Weights of a small transformer language model.
Size: 10 layers, width 192, 6 heads of 32, MLP 576 squared ReLU, vocabulary 8192.
Architecture: rotary positions, biases, untied embeddings, capped logits.
Training: a variant of Muon for these matrices, 110M tokens.
MLP neurons of a small language model. Each row is named by its layer, matrix (down: output weights) and neuron, and shows model dimensions 0-127. Each number is 50 + 12 x the weight over its row's rms, rounded and kept within 0 to 99.
After each neuron's rows, "raises" lists the tokens whose logits its output raises most directly, leaving later layers aside.

L7.down210:28 42 47 32 64 51 48 42 68 48 58 49 52 74 51 26 60 43 51 76 50 49 65 23 43 50 69 43 38 64 44 42 56 44 58 52 56 14 55 55 44 69 58 37 34 53 61 56 44 44 48 56 40 56 42 29 60 51 54 49 48 49 54 43 46 45 49 53 60 27 46 44 54 68 35 51 48 65 24 49 44 57 74 85 58 39 68 53 44 56 40 54 61 54 56 48 36 38 37 52 60 29 54 48 51 45 77 54 59 69 51 31 50 62 55 57 44 64 49 58 58 38 46 58 44 45 55 53
raises: "ity", "ism", "ities", "acter", "ories"

L4.down367:50 51 53 59 57 44 50 60 64 71 34 55 34 39 54 46 64 68 40 59 63 38 70 68 48 43 54 25 37 53 55 53 60 59 26 50 24 36 47 52 61 43 58 57 59 37 32 46 48 41 56 19 44 81 67 38 57 66 63 47 59 61 45 40 61 56 44 67 48 42 43 41 57 40 74 37 34 30 40 54 55 50 74 57 48 62 32 48 46 46 50 43 61 63 39 46 57 35 37 48 61 75 35 62 55 64 38 29 38 48 57 55 44 65 44 77 41 57 28 60 55 46 44 35 45 55 46 52
raises: "ody", "oor", "°", "]", "ory"

L7.down154:34 52 48 60 48 34 60 47 55 25 46 51 69 44 59 66 29 51 56 48 38 41 43 41 46 49 23 44 47 78 59 43 56 47 51 45 58 40 53 54 40 37 44 64 57 58 33 53 33 43 72 53 35 41 15 58 49 45 35 38 34 49 42 55 53 58 62 47 49 38 59 39 49 44 67 56 52 62 41 51 44 57 56 70 57 45 68 34 52 49 61 55 39 47 64 87 59 59 36 38 45 73 60 34 50 67 62 73 59 47 54 51 42 38 46 67 39 56 46 27 71 56 59 48 60 44 43 51
raises: "ected", "ection", "lic", "ects", "ect"

L4.down433:44 50 46 49 51 35 46 62 39 31 48 74 50 52 95 63 37 58 50 67 54 38 54 39 55 48 44 54 28 28 57 60 38 49 46 55 43 46 52 51 38 53 37 48 41 32 59 60 49 45 79 58 34 74 49 37 56 43 49 66 36 48 37 62 37 45 44 78 58 52 39 38 55 44 52 38 44 54 55 40 44 35 43 56 68 55 38 43 62 68 21 66 55 44 32 51 60 45 46 55 56 71 59 56 67 44 66 38 40 44 53 51 59 30 67 63 61 51 71 52 70 49 44 72 71 67 46 59
raises: "ame", "die", "rea", "old", "unc"

L7.down346:37 62 54 35 63 58 65 55 54 64 42 31 44 47 74 55 49 34 52 51 52 43 62 29 27 64 72 61 34 43 32 58 41 60 55 55 52 65 50 40 49 31 28 71 34 51 71 49 46 52 36 47 54 61 70 48 53 55 50 55 48 54 27 49 30 50 49 54 58 44 39 67 56 54 58 55 57 46 58 54 44 62 46 61 44 37 48 60 70 42 45 57 50 61 37 68 54 49 49 31 48 61 63 71 49 48 49 55 51 63 38 59 55 47 58 38 42 20 43 71 52 48 46 51 35 46 46 55
raises: "ually", "ual", "ky", "ious", "rest"

L7.down450:68 58 36 56 51 55 35 63 55 43 58 36 48 41 44 58 48 54 59 49 48 46 54 49 73 52 47 57 41 42 70 53 19 55 39 63 46 54 40 36 50 51 33 34 57 42 55 36 61 53 33 51 42 50 41 54 40 47 45 43 75 59 48 31 79 59 49 28 44 44 49 39 39 64 78 82 58 35 52 48 47 65 42 39 77 38 64 62 29 42 40 54 52 35 54 36 50 64 59 66 49 42 44 52 51 48 40 60 41 57 44 46 47 58 54 28 34 57 47 60 53 42 45 40 47 36 41 47
raises: " was", " became", " wrote", " went", " died"

L7.down361:60 39 75 65 49 39 25 58 46 47 68 66 45 70 42 52 51 49 51 66 35 48 54 47 53 42 43 72 31 43 29 49 54 40 39 32 33 43 45 35 48 65 43 82 44 44 42 45 23 50 59 66 72 63 78 74 35 30 50 55 53 53 43 39 40 67 39 35 48 45 51 72 29 47 53 62 52 49 64 43 35 49 62 52 41 43 59 61 51 49 28 35 51 58 42 49 48 46 54 66 23 69 55 42 64 58 28 48 81 62 63 51 68 54 50 46 38 53 55 68 46 36 43 37 57 45 27 46
raises: "len", "side", "ley", "lect", "ender"

L7.down400:54 53 47 45 49 47 46 72 64 43 44 51 54 48 56 75 70 50 30 46 41 42 48 56 69 53 56 30 51 48 36 60 59 31 27 50 69 63 28 37 48 24 68 40 22 44 61 43 52 44 35 52 62 60 57 45 71 47 34 74 56 51 62 52 65 19 37 47 40 38 53 59 67 38 69 74 53 45 57 68 55 34 60 43 52 38 59 42 47 47 68 45 45 36 39 68 67 72 58 39 26 42 36 46 44 39 55 54 43 45 48 52 56 49 60 54 22 59 49 36 43 64 75 37 56 34 52 68
raises: "ora", "over", "een", "time", "ken"

L7.down279:49 35 50 48 36 48 34 62 48 33 62 44 58 28 56 50 49 32 63 42 46 71 49 28 38 64 64 60 50 52 45 36 57 57 61 45 48 33 64 37 36 38 40 53 71 13 45 67 51 47 67 45 66 58 56 62 60 38 38 61 46 80 66 66 68 52 54 47 56 40 58 54 42 32 58 41 50 59 51 71 34 32 41 34 39 53 46 71 28 77 38 55 58 38 51 45 41 44 39 52 41 65 27 50 48 57 68 61 67 49 56 46 18 41 43 44 48 63 60 54 60 63 69 66 48 76 46 51
raises: "ize", "ate", "ify", "ise", "ates"

L7.down36:49 57 46 53 64 53 64 69 46 42 47 42 49 59 31 49 59 36 48 24 35 55 61 58 62 39 53 44 72 59 60 30 66 31 56 58 44 35 37 19 60 75 55 53 56 47 42 62 51 37 46 62 62 49 67 42 33 49 45 56 67 61 51 41 42 35 72 37 44 60 59 53 42 28 37 60 42 56 65 38 49 64 53 45 57 42 50 52 56 58 60 57 43 38 63 54 38 35 42 40 46 24 72 65 43 70 70 32 39 43 49 59 42 34 50 63 71 36 41 41 57 45 68 46 83 43 60 60
raises: "ames", "err", "enn", "osh", "ones"

L3.down282:33 80 51 55 59 81 48 54 42 59 34 56 42 55 46 59 50 42 60 54 50 51 60 42 42 38 69 55 48 54 46 35 52 26 46 53 68 33 69 49 47 30 54 38 55 42 48 55 57 60 44 46 41 31 32 70 46 47 45 48 22 59 32 42 62 34 52 64 37 61 39 43 49 51 49 42 62 41 44 55 52 50 53 59 46 36 45 55 40 77 41 45 48 20 61 71 29 49 43 50 38 47 58 39 43 49 42 47 60 57 66 49 67 51 41 38 50 62 34 74 38 45 35 62 39 44 50 44
raises: "ture", "lect", "ces", "ology", "y"

L7.down554:41 54 42 39 37 77 63 50 69 81 52 43 69 63 68 39 52 50 26 48 35 30 53 38 41 52 53 43 62 69 38 27 54 39 31 41 46 54 43 76 53 19 41 43 43 76 60 49 53 54 45 73 78 55 45 45 58 67 50 43 39 44 54 43 47 50 60 53 35 67 68 64 42 43 47 72 48 53 33 56 47 48 53 50 50 49 57 46 45 43 46 30 68 39 49 57 36 37 33 35 73 59 66 48 24 51 26 61 62 35 57 42 54 43 48 59 41 61 53 71 38 29 62 54 39 46 65 50
raises: "ke", "k", "ks", "km", "kes"

L4.down494:69 66 55 39 54 61 65 47 57 68 44 45 43 67 64 24 29 63 60 64 52 43 32 56 59 54 55 39 29 62 60 50 44 69 61 52 60 51 33 13 33 37 39 38 51 39 59 55 43 66 67 46 52 44 65 58 47 47 42 42 43 46 62 44 64 63 18 40 44 52 31 48 51 45 44 50 52 64 62 69 49 42 53 50 55 48 53 66 57 36 57 47 45 77 69 61 39 39 57 42 69 67 52 51 45 47 49 79 63 54 43 54 63 42 64 42 44 64 38 25 50 41 42 62 18 54 62 59
raises: " Phylum", "ance", "row", "les", "ar"

L7.down353:63 43 55 51 51 46 69 60 44 34 58 32 62 41 63 62 60 57 59 65 54 43 68 61 71 45 48 56 34 56 49 43 55 61 50 65 59 72 41 38 44 34 35 32 64 57 68 62 74 27 31 75 37 61 49 57 31 45 54 50 27 67 57 47 41 73 35 49 52 56 47 62 32 35 67 38 49 36 53 57 47 57 59 46 55 40 62 50 55 24 39 62 37 42 54 49 48 53 41 31 44 50 41 70 49 34 36 57 55 69 49 59 39 49 41 44 48 35 44 35 43 48 35 49 36 56 46 43
raises: "ived", "ning", "idence", "olf", "DST"

L7.down84:52 45 52 25 55 70 51 37 46 34 41 42 56 46 31 49 42 49 56 49 51 48 54 50 50 47 57 69 38 50 48 50 60 61 44 37 37 38 45 49 59 57 41 59 24 47 49 71 29 67 59 28 47 50 74 66 54 68 47 40 38 37 68 57 27 58 59 73 46 47 51 50 43 34 41 58 56 46 55 50 47 61 61 51 51 51 28 58 50 58 59 32 33 46 43 57 55 58 69 17 37 71 51 71 52 63 57 69 58 34 36 44 55 44 54 52 54 42 45 37 42 39 51 47 50 66 71 42
raises: "ically", "ally", "itive", "ually", "ished"

L7.down324:52 38 28 48 66 39 45 47 73 65 34 49 60 56 46 65 45 30 62 57 75 29 48 52 54 54 55 39 46 60 66 49 48 47 48 67 61 34 56 64 51 28 60 49 52 44 34 29 28 47 53 25 63 57 56 57 54 75 51 59 48 46 57 44 74 52 57 21 45 41 51 50 52 71 52 62 57 57 42 34 46 42 59 69 48 38 41 55 53 52 66 48 37 50 50 58 30 46 55 53 24 44 51 44 34 61 34 35 53 53 36 43 41 63 54 78 70 52 37 69 65 64 36 77 45 45 50 63
raises: "ific", " day", "eration", "aries", " morning"

L7.down427:62 51 58 45 65 45 58 37 37 50 25 44 60 50 71 62 36 24 37 30 49 61 69 33 51 52 60 50 44 57 55 48 38 58 59 50 68 56 59 24 45 56 42 44 64 66 48 49 36 63 46 73 56 57 43 37 87 46 52 69 40 56 45 64 44 51 53 42 52 40 26 64 27 57 66 52 52 51 55 43 65 48 52 82 41 43 42 52 53 54 72 54 51 78 40 53 38 55 40 34 13 53 51 52 29 45 58 35 48 54 57 30 41 45 42 34 54 50 51 51 42 33 53 59 43 48 57 68
raises: "ional", "ually", "ual", "ations", "ipe"

L7.down502:55 51 53 60 45 41 44 40 47 60 40 47 27 59 56 58 62 47 30 51 44 55 39 45 34 49 41 44 64 25 55 37 61 46 50 46 31 58 33 59 59 57 31 56 67 53 58 60 56 76 23 19 51 65 43 48 64 37 67 41 50 37 54 43 42 61 58 66 47 67 56 31 53 63 21 65 48 47 54 64 84 43 59 64 62 51 52 54 62 49 63 38 66 33 67 57 73 30 56 62 21 50 59 65 56 58 40 39 22 46 54 43 24 57 57 65 28 50 43 51 58 54 40 55 61 51 42 38
raises: "ent", "hip", "ents", "erson", "ern"

L7.down520:59 25 72 41 41 46 35 36 54 41 65 55 69 62 72 63 42 42 65 53 55 46 54 46 60 60 57 62 45 67 72 54 44 43 49 41 43 43 50 83 38 54 48 60 33 53 58 52 78 52 44 46 39 74 56 66 33 72 53 35 22 54 57 41 54 58 27 43 36 64 43 31 29 57 52 76 40 46 56 36 65 59 42 72 57 62 58 61 42 41 46 42 56 61 51 47 19 50 56 38 34 54 54 56 56 44 55 61 41 63 31 43 59 47 55 50 42 51 39 39 51 59 39 46 38 45 66 62
raises: "di", "ities", "ity", "ified", "xt"